MLP neurons of a small language model. Each row is named by its layer, matrix (gate and up: input weights; down: output weights) and neuron, and shows model dimensions 96-191. Each number is 500 + 25 x the weight over its row's rms, rounded and kept within 0 to 999. Numbers have three digits each. A neuron's up and down rows have the sign that makes its largest values positive.
After each neuron's rows, "fires on" lists the tokens most often at its 100 highest values on Wikipedia text that the model never trained on. A number after a token or word is its count.

L3.gate98:482479508531527481473478461510456509449462508529537501503524459470475490469532516515504480538525514503501523534493469505484462499532513495507508485517522485521551472454483522463466489472548531519503476485502503488478504514467511484495522509517493466525521492550515464501468514495521528514
L3.up98:497499492506516498519528525481462500460503531449502490509482492467473505492526504470501518480522549503539479528489477483505471525476469551502496503517492498525478529468502444505484516471497513510525440451504509453505491495476473539505496535495518507534477497478519526497489518475499498567
L3.down98:475466524518483525552497495481494473513525511497498523531445478483524483489501533520503506500503477490492488451491504544511502490495504471459448472505496458488498492471503468565506450519465522484519507470491514484517506524527500455519514498526492525523498531468490430497510494480492482524
fires on: "r" 40, " r" 37, " ar" 20

L3.gate73:529510485539487427490495521514496479498485504496495522527517505534511495471463487511505498518531509487520476493498489550517479512460537507481446512506496515515456473534524495500488524472456506526487511508472488498527523508477498500532523471456544475493451492536524480512531502505536522464
L3.up73:507500508535504483510506503494531448472489515462480509478508521531528517515498473511482530524535505496468477525501475603492487507438475500554462489486499512574466521507502556530497531489498501514508486513541509513554459502474506482515480457470537490508493521522493486480475475527487505501
L3.down73:477503480504515519508509491488474483472492520461525503503498493491497502543505511480506499494534468516506520479518504492517518511478517535470437535498487503559461445510504510512483520468466541533470505482490506477544488506490509485518449509532496466494504493516496463493556522504475522499
fires on: " con" 32, " j" 27, " ab" 12, " cons" 8, " occ" 7, " ind" 6

L3.gate410:494480532515491510509439485527541515490562506521516497464517455496526531484508520569449493523490508489485506512499494472495515499453486503518497534510558511521521565501506477493471497469541487499511503507511474502497474431490481547513498502533505507499511515523521486528475501532507473470
L3.up410:478502509494441531531516535555486456505506496486481532530484525515492502464492450529472474509511525516478472493499495531495503470484489495527493533541519503485547557499452539477430533502554480498454527502488492509522531469545470507493529463536479504485499457525522518513505498526500479488
L3.down410:498513494525475539506471492488497501504504497468433555519520475507511499500468493506511503474517528518499475466481494506555536514497526497525458537537480508527525476536516474482483486485546510475465561487488555490507492532530474494485475532529498556537448515497500525490545501493497521513
fires on: "ong" 50, " t" 16, "im" 12, " tra" 11

L2.gate320:563443514458512507472523551507488503493514534567489467485492501507526495505489490458510477500468437489483494542519523548478491501523495486495490498432462466545495499506491510464490479516480497480522475524492477554506501524489518505491506508505504495481486502476512489509528525524493514474
L2.up320:517492504448504518499509503450502491516513464533489465506496518545551490465521474478478527512483439500494468516519482557503501493502481464475495511442474480549481526499471547489497510541477470492506488514498479504510489526461527519513502516479511474478496510475500501486529522508491525481
L2.down320:489497545521478514550515453500513496492448507533517492506505514491457506536477463464483527512511495514500471511523552516517495526516499479491462530477502528493520473504498501477516465533476495536538470551500514513477469517525501507509494504521511550454505482482479540493514494518436501497
fires on: "." 71, " Wh" 11, "!" 6

L3.gate36:499528533494480491480473511495532504501539517518525515486505433511486475516531485503480521462509504485480497530504524483511491546474480526493505515517501507504478526452511491506501504482460472515529452515481490472494466535524593514516468517489516481490499502500504472516502506493523493429
L3.up36:461512525552450508494474511514525511490572477477521523531494471510485471509533500486507510515522515516519484522500509498502535497478459492482513535509473525493479568486504468531522502500489445528492461487495538531495473496521527517533497482471484523460497514488496486594514530517524484458
L3.down36:471494468543478504491486499485500487478532481497491465540465509500560521522499502528534493497492494503518528495526463522518503466468476472519496531477473513512499491505455485518518474494562483507533461514521523527499514481521447518480489487535472482525497522515464464527516516495502481524
fires on: " a" 28, " imp" 12, " an" 10, " em" 8, " im" 6, " per" 4

L2.gate391:496520547497504442509477508493543522539489457515483506456485439509509502495468507538490520484504472484476517504500482543528536535476468473507517464496513499501502487504514490514506487557470485466480520523496487547498491496504491480520475511485455493493529509489513535504537479549516494490
L2.up391:538554515492519469487513538484545499509495477516466540493509469518524494514496520550531536488533469480527508523514486543484519516458478515513539462489511492536498494492518497508480512539460542462510518514517509518489449466447493505477481477449479498482514489468506508515503495565538491480
L2.down391:445540528493466504474507495511522509483499519508510523497511484536491509491514499556518493478528492534539500515565530444533493501481523522506554503459494513507499542518517505499484481446458477477509447476482519466494522478505495484452476463507469529487480517472491488490482507497531503584
fires on: " pre" 38, "ight" 30, " red" 13, " Pre" 12, "aint" 5

L2.gate178:509474493525503476496524503515468473501494534489556517471477484512449450515535490491503501549538551486548479554481545481485442471525489537439516516537507491509520493496494487503515509475489481490541461428535479498475487509464527508515500523508499495480521491496496504497482518505513544460
L2.up178:508511478530485491529515473433478505481516501528521538511452489477494500522534498466486530506496530527479506449530520507528480489500483498486512487521509514501528512500507501456554541520531541517489447518468510525501540524519528552518456483508489527497502513516483472505506501524477507543
L2.down178:472492520547523517525499485520495492482522494465530485518459460508494497524516493495463491503505526518505490478502480494511454478527497465472539538536520495501470546523506501499469475496516492489475475482517499482529531485495481462559482515500542514517567500533504507475556508504499506503
fires on: " Ar" 35, " Or" 23, " The" 16, " Gr" 15, " El" 4, " ar" 4

L3.gate236:538496497502532470492498515518494525475481519508522490506516525467509509520502519505572483508526506523492495441422531532455486514526511503495515549497505522473494499491521486467520543498544453438500489503488524544496500443487502502477506501531507462510501487510477502513490547489465490456
L3.up236:534485483462510457521473520533513501516490490492532504515507526490509496521486487516548493496505504537511572485463524487475502540524560449496509522514505511480490502518503474448490513498473481486479501506525512499486486438502500503458514536492536494498510458510487498485453522479468498517
L3.down236:484508472490506490473505484490537569513490495538527511516474514482480472512489480529508494520506453510490516498502484473451507545431534512490463522478523506455511483502467529503499489435409519491502497514478518479489510503527518507485528457521509525490511522508470487495516505496556476531
fires on: "man" 56, " bro" 11, "orn" 10, " medal" 6, " mark" 6

L2.gate369:478529497524528498468534515448504551510514521480496528490492485495493469457503530458443495541508496479516502496505508494501527530510497498505493501491482491480499488525490505523480489525480507460528506492490481518464498475467486504462526539472524526457493492488537486515514558543512511454
L2.up369:515505460510493467485529511511499464502490488505567526440510496472464480512522422532484491511499547510529476512503487514482501516480504521507527534501501500523514509495524495507466478496484497503529494483491498419469527491495500512509472458498509490564525523480493530495460450476477530472
L2.down369:462514495500552490470500524488524453503483516510503481493493469517504461494490526477483524489524506455503521513496439490526493485479474521510530506498480525479474485507494523540507502562513497471496496512528518531435463513510504493476514501511530481526475500489520511508496529529512463518
fires on: " de" 47, " La" 24, " la" 16, " del" 11

L3.gate337:539522508520517507520493474506488476521508556492513488542497476461491501490499503485495493454481537498523473478514532460462484516452495511487540499500476501518477523518501506504484512493482441491515437498473470485503485526467528496528500537563536489505484522502501447505531506501503496477
L3.up337:460506508487442449494495491470488480525484491464508575485496538462467494469538503559523532509510518506494493473480512515470508491475464498540504495510504539457502527470536549493488483488484465538513482494528470493523532493510517479493457496435496510481484503506495513506523495516483476499
L3.down337:484479509542518476513480492484484501499507519481520517512534508486507553545526509574475494503518450501429489458496459489515496508499526512496505502514511552510549515503542467491521471501489491545527481495523529488506493487490534459481508486454456483483501538482472503492486507501465507483
fires on: " tr" 41, " res" 16, " Tr" 6, " pl" 6, " sp" 5, " ev" 5

L3.gate227:507511539524502468520496495513543482478502488511472502556497553498533524524540499497514527544534455500441485520504475515513463492537502521511505481502488498507517536467557505501561456511527497472473489516506533513517480439498494499509453483441491483481497474482487464521482482499512470442
L3.up227:497492522500461496500499502529508471517520518502486512555495532495530512541551524469485511504541477534480506496468515514511473518511477469494514486517460553503522475456520521548516490528512494485451487506514482552490530499552469542504501453473458496466504425457470549521500478506504495517
L3.down227:513504480469488505527500485506477458513500530513496486533471529507503521519463541522474493476495442478510495514509486492503551483470479485464500525540538492505525433529495469513522495503555478487465480457570526518565487491523475489522508512527503489546543537432410442478504505495497533532
fires on: " school" 15, " team" 15, " club" 10, " final" 10, " football" 8, " season" 6

L2.gate336:496498505506474487528515531529468495461480514543476492536514483499510521489546468475515476535514511472506534485481517515489491526533505509532540506507501486502485478484480498457485488511511521508476531453506470482506467469505490502473491528520489522483477494515444523514502520434495504484
L2.up336:494495522509484482492535518512496463485536490526514559525520514521484453442468507443504476504537477492514498495488520523513480525550511543513487541479506492505527475469484464457477486498537496487493505495511529537534506514511507472443478520519507553494480486492492478504507480487520468529
L2.down336:517512521533462529541494510485527511474464494531502507449535503490503486505490554445495469542535467461466509468492506487487504486507515543482457584494508544477513469467530475480543480466493524534506481471466460551525490517521535502451496456481510521493511488507506508494513490533528460487
fires on: " have" 38, " had" 30, "aving" 17, " has" 14

L3.gate209:512487499517525494459469522484502514542495506504515476470465490493476534486541467518505491520489517533508475478520452525532506508509475514514474482471507536510460554517556490508539506517546496479525540505481500494484488505453479490515466510483529506497492509499511482536496486441518535532
L3.up209:514469511465539495481449509469563511509503493457481482481550503499546514472528480503504494549484462491476513509523421482479526494497493516509469512491488531509474514512524505495467478492505472532502521468466493502521475510480473483516474490482506511505501508491537448520460478473497501462
L3.down209:522481457543529501517452512458494509514525520513526496488466497472491511528469470491477490511507499536467530504501533498509449496484510528506524493511415468509487515551455491496491492516500511537487487472502449486488422546472535488498526531477532480498503507509510514516508473501507501489
fires on: "j" 63, "born" 16, " born" 14

L2.gate310:514554543520483451495499480483532506533516471493448533507494441526492461503497479525478492502501480516531487488537503495511508544520471479494475436501512474506492505526481515483462505513454506537503482497500507520468472509503507529479523483470504492484466501489490513481519540502513463432
L2.up310:526490475529479473482501499470526491455484483473495494451485469546523480513489474524463526547476505528512480485510474515478517518525523489521488505439493449510504511497518446487499463522557470501511540543505472509473491492455521461464513468474517499506471448496548505499495511544510533515
L2.down310:524524486526501499492477458479474484446525491464512483490517474552492465519505507520457488498471466478459536521502464532488491496470498525489528502517487473540485540537515463494489501478526528483497495493521452534490524499489524469499513493467518462540481469504531479498542556505514468524
fires on: " de" 60, " la" 16, " del" 13, " La" 11

L3.gate411:564445502424495478528474508542502477510526472509486484508479524507527508515553507501507500503459502518487502505489487519527523497515517528482478460519464498499528508534493523544520497554481507486490479530514496549495486503493508477497512477487477481476522489451526531514492493501490513505
L3.up411:496483494509518517497481562541493515500467512545519448472480470470534459514525468504529459499472521494514487511520524567489493480485486494484525485469495455468484512514443545455506521499480517501468507526511489462494481508455525514462535470535523489521479491511494494469490530449447526496
L3.down411:506463517495509493502516518546546506520523498490529458477505471513501506508483453499504506507508505482477496535440468557561473492497502483451495503468496520472485501473517519497531472568470521524490493512490496495491502492548483505508505443505516529440477478536534592501479461505479512488
fires on: "." 43, ";" 33, ":" 16

L3.gate390:524485515447470483520502528512533519483521505517500474477501475534494475493517504492491508415516469521425460513477500538514484475520496508449510482443474499488481464503535532487521507525490505498523532566531510520501474536454562513484470503493463493478498535503524510481511499510470465471
L3.up390:510485474524492532551477502497544521508467521519528472498505465499533476494515497491538481488498504528476499537527533555525501462513520481501474540457500521543496486499494566522528498529486504470507482516506510545515455502547506543471519489524503517465514505462493507508492534489435480497
L3.down390:459513469507494478488526504457489510469513503518546454487537492543498523480492488480521529503518533496458496500506482520627506503519490511498505497509497507475535489475497450491510447558469492544542506481502518493504510525551518509509475508498527537463484521512540518506485465485470543524
fires on: "." 100

L2.gate123:569507513486512485503509522489538536530512526500503490531511491501555501496495501562464480475448480518455451489467442483507509523511465496535506490532526511486509488513490498508444506492518502484456529507509502488470490527517525473485482468534481480522500455501524501506508485533486430434
L2.up123:543504489514508517493533491486544495491532506502494466551502512515522479517540535525486470477474496476512442511454449496511515513509469502538504503564532536517509472480487468506462523458512489516447523492509523478485480520482494453482501461510465514514507459513507483509498494512478478491
L2.down123:509493496463468511476550502465543508505545502532497532519499478487512579538517485537493514486469468520480501499484457458497493532504520506515519479515505489536510492539483517473465496487511473502492549516482553486500496523496486441489476528517455451556537518512557475497514480521489494498
fires on: "ong" 62, " under" 27, " along" 9

L3.gate223:512538483536483485500459485510508547532475491489555495540453506458498517521542546515494456524473444539511523511490492502501489506544510497528557502563517490490516472449503522503508502525507527524530520497522537516460480488505514485520507467503473473499525511514517491516509495473491507520
L3.up223:496553482499505491537469536544480488486504485451525454515476509487459526554509472517498526520503503522513510496478482556530474501532477483524509478528488458475478445469498501497508492536467550526477509576494452476514480455518516506521549475464532507514485498529516472517506522513499526490
L3.down223:471531495516529493462516509474434495483522509501500477483505507512517556496459499499470479433508490520465461542551479559462463467554485493483544538501487491499497492498514474501549494471491532510478487517488472486510501510521525522531499468496521529529486443497516490492469506503521499501
fires on: "ph" 54, " ph" 36, "oph" 8

L3.gate167:538515473474480509521523459479489455481518502546495480484503508499483465522517518499509528486505477489463496496490453513501485479477479484493512491507522508562484464446552512531498499510535507505484454484507487540529485529456489478491477489507496461503502475481450489510493487508527508517
L3.up167:520538498494471462469550519468479483535491500443484553471487470501477469460516543512502494522497478531515505493474444487516513529517554524463473484491466456461491499538535503543449506489493501507543477439551497479553467487476506493500502491461531513476497519459516499494527516493554491497
L3.down167:469473465541512496534469495490493491500530495495460490493486515449488474505500500532498504476522528514476539514514471445459482488512520478520524483480531510540481525512528506507489517449522516502528485499485473496460475490515488497493500478510479496509515536492512489498484512527547522560
fires on: " commun" 20, " ext" 17, " organ" 11, "ual" 11, " world" 10, " eff" 10

L2.gate430:533476563459468468494546514562516452521478515482502504491491470547508473477484504459501524525520507453501473509467487528497509508533531539498479465502509451517484494472530526501480502530482530489504496488534506496488486537474564479464477508525546503458467451439522513506506487504526534489
L2.up430:455501499503476526522536496545498499538508468508542511491469451523468447495473520477490504515500535512537476504462519545519501510482457510474523512558490515448505514494498505454506502558525513481474507516497475528509513510464493508532493529543517502479507461500487518499500495485526515488
L2.down430:512509509493497518533474514498487488527516505474507479512475537511524484534495482493512498520526486461485469508466478522502474513534456514455552522493484521491515494466492507472474506546539495498544488503487534504504492498513448535514489518456524509518520480514500506540507499496518450529
fires on: "\n" 34, " |" 19, "|" 7, " have" 5, " has" 5, " with" 4

L2.gate238:513505541479510504478518488519484514521489493524569547464538473446487512467477541514465489520520465473517536526531528481514552545483527537479480469500472491508468504504498525526517485525469520523539509505487506476492482485508513507504533495501491506492510481491493518506508493427484511463
L2.up238:501519519522509518479493494511501521506489496493537542516534511448522497472457512521481500545505496522496528538543523466509542536477508533489479484510460486508509480497488491510531494539494503496505512506498514492505487439482477496518516476492524518491495474473505546513490498427516521469
L2.down238:498490474496549489530458467453511492469502510539496504503492506506512533521488498469498492543521499517523447536523464491530488483514501476491547515474527508484498503524523465491520546507488471483535527488499483497543498469504491483519461503532483503535474551540500489503478511517508484546
fires on: "act" 35, "cess" 21, " success" 14, " bus" 12, "arg" 11, " pass" 4

L2.gate250:542509525501511529513456519516524509493485534504541556469480536522478497560522482525511504490535490483462497468483439507464501510489546508455512479456505473514498501446481529476493512437514521471486485477454504519497486532479520506518489520520464496489490507515491488510507491525489490510
L2.up250:482478457511500477491487541471537524471547501524518493505455505541548446529508450490510480521502463492479519492476517481502482510513477488471478500494529500484541470531486504496489541470519516469465557479515538500472454462465503533443495537520538461469502518523498454494494518495521462506
L2.down250:520473496461479510504540502490515495471567513536464456504470524461462490478511500453496487516509521543509509539494518484519470477477524491489502477560547515468530468504491506486505486498500491493454532533476490482532533434492465488520453453493523497496484498526502482505444504488477499539
fires on: " Mar" 58, " Fran" 26, " bro" 15

L3.gate431:473479504487472509507526477515489510494517513499465478507514508464496532490479527483528531509480532553488533528544549468508512532513531507492506483514486531441517484495510474502525503472497516486480532525475501521483499465468477516547488490500569439505531481502489521499517468534484500458
L3.up431:535454524538448456499524458465531488516491465479501484512476511530524538477507477481550491532481542526529478535493524537500494515502481519495523517496475531482492494502556467478494514497504498494450533489533493506470473491461490531520465504450559463485505532504522494480495515531513502483
L3.down431:513513495486484488489521502548493543462476517516516472491491499509490551529497525473495484464510456511521530544533548497468513527502529476506484478513495471467524482523509530498499475507522517532532517532502488514525501531498513536510506472452537481474465502454489508497503486502447483445
fires on: "op" 27, " system" 23, "ist" 10, "onom" 9, " stat" 5, "echn" 4

L2.gate182:464508526540495494468527482545445483551478479525513492534500471510547538518523479544462492493481515518512510475495513509518486442532514527463523484520503500456505508558509522485510528500463487533500453494504458476514512483508500499528540512488529506519482503494516465508565520528513529469
L2.up182:522495495423497457478525480434511518498516521465452511476463504499464501497512504509518517522469512500489491506499495471508509539500524511508487486513486496504488497515482563489532500514540524493492500532485486485468496515513532511501496514527454508466499539522534512489465453538454495520
L2.down182:438457501530518510521525456452491472490498520504510459518512510497465462525481472480525482510494496467486502484529501500509507507520526473537547504522505516490490515516434522507509486484497462519509485473512500461484563488514534458518484497480497466484485484502509534497506527479497489504
fires on: " tr" 46, "pl" 23, " Tr" 18, "ple" 13

L3.gate397:477474520512479495502487511501525468492533497492496474496510512486507506521499504443513504522547563523495530522506548473504466501454494480500502518494524517492513494497520448532537499473499492473483453501477510545495510465465484498519480545502572486511509469529498468528519489520531515516
L3.up397:498480527476502445457527480500467479521489493489483509462472501472495505513494505545488579495502504529511497513490475478490528499527518486510520497470528501469526474500532516536509503497474442507523493519509506511489483521443526488526497470467518508453505541468531510499495515504469487449
L3.down397:476503471481473470468504553528465489469493527548511526491510494503526494535488490529481479498521499505496533525493457487524512522495484495466515495521534565441512534487507487509492471508446484553540518517481535511421515508514518425485551484465532510483507485513488500498458494463493506485
fires on: " mi" 15, " km" 13, "," 13, " ft" 6, " in" 6

L3.gate160:529503525526464439501543503474509464532512522498503527500521489507447474502512482522473520510545480525496467505505486541498497514461507501515465526489503454521503508438536498500496512476556508471525493537503528499555515493479480483521471505494490480485508473491528480511476526477483480557
L3.up160:503513495508484500528574450493486502480471525522507543501538502535466438451527480543528499521545488497482475546514485528478500509456523510516458470502460480469463504496482441446493484475524516466489487522544516455526507495467472511522489483479502491528490509490508504515480504463488519532
L3.down160:492455461470484474520528511461505542487538460520484490508485516521475527535502481516541471500541474512517523497502482505509523490456481534516458534502529532516464473495550433465506533540532492514454481456519535481476519515522498504474462524554535484491521506473495518507493525480522519509
fires on: " def" 23, " eff" 19, " sp" 11, "===" 10, " car" 7, " ext" 7

L3.gate84:478492480525505521488549505501490484480503488521504493535472483545473515481476497464440456530490524528529462509532497486483486485497486477478475466499481556505498472515508501497491468517492528490528506512513582472471496511512461549533503502511510464496578505472511502472534484513523503580
L3.up84:490569517480523520486494526496510535474538503521507556511511450493503475499456484478508489546481503484496488526520514497534454515480515481513513468526502513519527535479505516528514517457491514475560521524501529509484494496530514485510500533510537484540537474617485460496477479491506479507
L3.down84:518511465499532485521480516503504525535510539472525490481439467481474504468471492492519505514489526540484488511506489456523528526500482534470512476481493506486531496516494501500511518514508515497579527561506487531533538506530493539497542501528515517506540512493516496496551513523521467463
fires on: "n" 27, " public" 19, " not" 19, " no" 5, "ural" 4, " pe" 4

L3.gate308:532510501483510443487461523522514524519496447519478491502462520519508483523542484511479529494510455519442479500462468520527517493564481525470515459487511537497523502468507507506517497541510475474484516506512525534515505548465514498475450500542470471476473478486486505516483526516520476538
L3.up308:516507506518493511473483525502523527515458492490482485507500466509508494494567497512490490487534516534513504544508491498509483506521552555462510480504473442502539479504473486524513486522499529508504487496483557508525436470489509515501500487537481516484530525442482512480514492547480502483
L3.down308:502478497487540454511470500498460510508483486442509480480527494531502551485500458521515530468546539505460517534520489504534531512493516468520486512464477463519521506443507483492497493494522522507526496483489509459493539499556511517503494494451509504475514505539535518519521451502508526480
fires on: "." 91, " At" 9

L3.gate170:496530501520485482465483551493521504496519503456513516522470445522486469502484501485474496512510523521525497501495544509498466531447436488465506505507455502495511530477494466532506496481478485516507496507476501517501478506529571529505493512489516469522479534477501495510529524503521476444
L3.up170:476512487531480486440487557501524469471523508453512559556481456514504455483495521511488490527526510523526518502498523498498468542438453507476501510484449486508497534504500472525490492502504483478518500498472558508489462506512534510505493497476484513515502543499500474502518509522520470477
L3.down170:479492437541537560527506465465503490478491497502449492518455496476540487491507507454511473528503479506504449516518474484512542487500508472516508468524520545543527470496450493480515494491510478504487501526503516541520484466478481515472491506541486503556538519496472488488533501493484461501
fires on: " a" 19, "." 17, " o" 13, " imp" 10, " an" 7

L2.gate213:504515532450534532516510528556493517477523507510500492493532483486534483454503479520574492497535506451496525468458513524472465463504512527493515459451508487495551467485494508491487492508509527482470452519486547519483517454511528536502513484540509540482500430484482499498484493505463468480
L2.up213:492440517458499482480488509490505471483472504508516512538486521528554492483482503501520530522543471473476501487401499494504495490526470496507474495477502479484519501491511465473497476522515540477491543454452517503494521553536539525480497502488498512495470450510526499506505515485509462494
L2.down213:501529518527479519489521442494487487477519488549498498509512524423497504514517505490492494510510495434483496451458523505458479513521498479513483509478475537476497457472508509511513500495501546447483523483476463532505505492516489515471512507528528512498484491511487545476507421527492490502
fires on: " has" 58, " have" 18, " go" 13, " t" 8

L3.gate322:484474498469496477478493562537482487507517523513486504515502479527501510517494466470471518512477466492459490534468548519528510514524477487493480510475511468477507517501502540492498502562488495497497517536495555497477501510525506494515545465496467511496504522496541543491506477490490508482
L3.up322:497494463489471458493491530523560512500458513530500486491502481492546462490516510463483523473525543492498469501479523555508490485460503496479516481464496495546506525467525486521546506502473513473507488516487479543490441519511565506498520477525547490473508488449527521456506481508445493491
L3.down322:496480530480471505488523502530509482559503519483534501514508474522495474513507467478481537498509508467475491454476481533569512533493507494476486474527500502464514513486538509506556474542491513508514503503514492480525521494523495502519506468489501513394488482560525561499496459476479511500
fires on: "." 100

L3.gate198:539510487460530496517458536523500525490546528503469459490490501466537508497529480502487505490453455503446476458453502544513510485504457524488516506477490497508510499493513538488465499542521478507476500547511500509511489532469522523472499507535481494433495493502538496465515522535497468463
L3.up198:497470533545503551528514524531529485496483490499495455540463466508531527434455512463487477493534470494492505529513502516529496502522513532483447518463490515496506529552501495521536482488434487510442488488515520487496456485501522537482531472511480520492495508463512505501516493497453545515
L3.down198:462457476494473456499513473466496510536507512482543465505495491549513519501506459513513506511553504523486536485484477468511539517538584502490506469490515523512505473483500514493507500496486513531457537476467480492520538505503489476506504465502506500513521497487504537513490455511525514471
fires on: "." 95

L2.gate103:508471505540507488511504437518444490494496541518510532488511521490507476483496518497482500520509505459495509548509512512511515501511508506467475521510526494522449473553440480491510520502502513532501440493500489501510527531486497519496474508480519518488447469511554517484476526492471516511
L2.up103:486513455503507508485505496480496489484500459479514485535502493500514511485548528479465466487488522505471499530578495504505523528503503517520521518545471506519475472502439458503525482533520485522455455499473510532499481529513532520507474519516487498527528454520478534498477504487435549467
L2.down103:445522457468484506487473485485505489491521487484491512484452487493457486491479480450464490501528484504487536487534457478501458511490496473535532486481532550514502482502515498458494534505509536483518492522505507466507488581470484465568491517526499510544526502497485507522497460540477510520
fires on: " v" 26, "ve" 23, "red" 13, "==" 13, "usic" 7, " gu" 4

L2.gate73:513540495526509436493507517504485518475498453486521525512487505500501485515527486493501473484527471527520510539534513502562485501488517553498444517528490533537493460496541501475454501494501486508495453498556516531569480550470515473512502519469554524527495476521465525515498511531441520495
L2.up73:519512527499495521531493495523518466503497516503483508491505512541498468515485471560452504476474501502521496496473431523469453485469488500490458515445539516509507478488525512478503515479476491503507503538516469487518530532452485449497520458482517532511461507530529480499479493525505501488
L2.down73:489550501510498498509512487504436478452471530493520523529513476454516464498506513481495526471532525476473499501516572510500453481506535500458494529512518510492493450506512501502491471531469523534508509509500451542521521537466537522481471476483507506500452514512470474487471525560488514505
fires on: " is" 43, " cons" 35, " Cons" 13, " ind" 5

L3.gate71:486513496490501518491439462489501519540500544526542509475551532483536458521539527485519487498488470526482519493456521539492520467507473465527552547478502453519466518456480511500481497511505517497464510508525515497526516516539485527492483496513494506473528549538555527516486480513517481506
L3.up71:481494507485482524507460543511513511524474477470526498501522535452541455545502498458509498492481499513463537481500524518491496488504502492546512542461467438486459514445481527509449493519507505482522493521510508519570482480501488513472490478510553516549471538541516513499482472506501483494
L3.down71:518516489518474526461495498500498503498493539479476500458518488512497473518512505491475501532457498525461521525460483485491450510487534484496470541497492468482493507485521451487539502501508472528506495475494523507531529490521495530495496453481515491497507507466514480477542484457519534501
fires on: "is" 88, " appear" 12

L2.gate428:447500466511476483470503454506464535507481500504512484460486521514513525509491490527491507483477483518507472503498483526488493525537539505510496501502498508498448475502503551426515510519496541537541475497496488510476554532512480485513468509497491502477459526537508527491516498491488522523
L2.up428:503501512508481506497520522507502504501513490484492484475460518456495494491482493510509486536488509502552520518481488509528476517565455491524509461538503463513519497502478475486511497524496515499447528486491510470478466514492503526457564539501504496505487530501491475494533488462518565492
L2.down428:444521470501484465458483495500484550493494520495513518498479474507518515524492504504489516468517489482473488518521472490508507478543575488508494490445520496500463486533521512505505489459499502503485481505480473532520530502567509511498494514442515475472499522544499483502470503495510499529
fires on: "pt" 34, "pr" 25, " pr" 23, " ph" 9, "oph" 5

L3.gate39:510512540482531465508517485463512505489523540520455476483523493512499488491519485510498543515560535482504487542488506501508516503507509471491506514494533546521466499508497465532500523455457485515476502502516467507493488480431505528546491519496533527461486475530504505526490480526516500499
L3.up39:466481498487505526474497500533497506498524462494486508511471478529534529544503507463475532474477492502500493518519488495519511432510514492481480447480512486524494528541491506515573518527487463475546509497489532523512513495485486476489530470478522470479496504518530511516518499480504466490
L3.down39:480496519479500501487542507500504464495509507519479527470491492519534535526529508518538495500464477504533488482497484468515516452507480497476483535512512489512471497487527522511539471557481476463498522482530495491514503473494525519500499456484491493497490493476500496501443507449466515513
fires on: " m" 31, " V" 29, " mi" 12, "," 6, " l" 5, "A" 4

L2.gate365:507495537500538478519520465488479536498495542528503530462480503529439492482503460494524515517484441528481476521494469521497495465490497500511465490472495533492507534472515511524532485468478529504539478487475520529514485514468494491486523488487529489483521485563509522509505527513531473500
L2.up365:481493528546521528455494533471455512520463508484543501508496520494523486521524497467542481529480494491535526534543494554497508469458465509463474477523527498485478491492516466481507478452470509485486472485470471474504500507509536515537513478449474511491530458538490511475511515498505478540
L2.down365:504529507513533528506495505542465505436525525472496524577444503492452510499514485480476513508484488483525482508544480517475490472487478474448477513494497472472478492485514493511490501458456522504570492453495496486471459492463508525502520503468491522506496476519507505489539522501473491557
fires on: " ar" 32, " kn" 16, " Ar" 14, "ro" 13, " str" 8, " fl" 7

L2.gate404:496498466489531493489533488481514481476500475519501482544494507478539476494516517469542510532551506451496517469519496528464534502538539544504523525458506508500534470467532494487471507485532512516506468469516512507534519507477481527515471523522512496480498454517484477522468539463495468492
L2.up404:513523490501476533493504488504511526507520513499528497489496468509505485483492539445464478522555498474541506450469474514491503544539501536493490520504495482541517476485502479476499482492506470475470529487525464504476519528537497545498494508512448532486470456501455560493476550469488478504
L2.down404:528450509463504536501513482519506487493511507496546479514496508511498468545515507460520502494499524469460501440514460519494500482499484557508533515471479484519499450489506521503499528463505525512523489458501495498510517494527470498542514494521495532516518513476483479489472486471452492497
fires on: " has" 46, " ent" 34, " have" 16, " also" 4

L2.gate156:527492474501484491484530511441521499529520499498505487458503506533515532530521473521492487563455545554498493500535473523503507520493502465483493495476468522486498459507537460447537524528496503471512542534493497505460521455513468509515512532466558495486517482480459468533511474499504505502
L2.up156:477496469469518474468459483523532514495481469504490523504499512509494512516464488594452509505494428458492506502478498531502530492509478522499492536522518500545482545509492522542476491508475508508513531515476483479499517523555512481503486487490527510495447523497504531497444497474524475470
L2.down156:483473480508541498516474490467477538534525463512489544520491527526500517462489509518483509542466483488531494498499482521565492495529505515515473491532487507535520475483497478516540563545522517462508478466505502481460508524561550489491480510460491449507510461490499484499519499508550499464
fires on: "ather" 18, "born" 17, " describ" 16, " died" 14, " born" 14, "augh" 7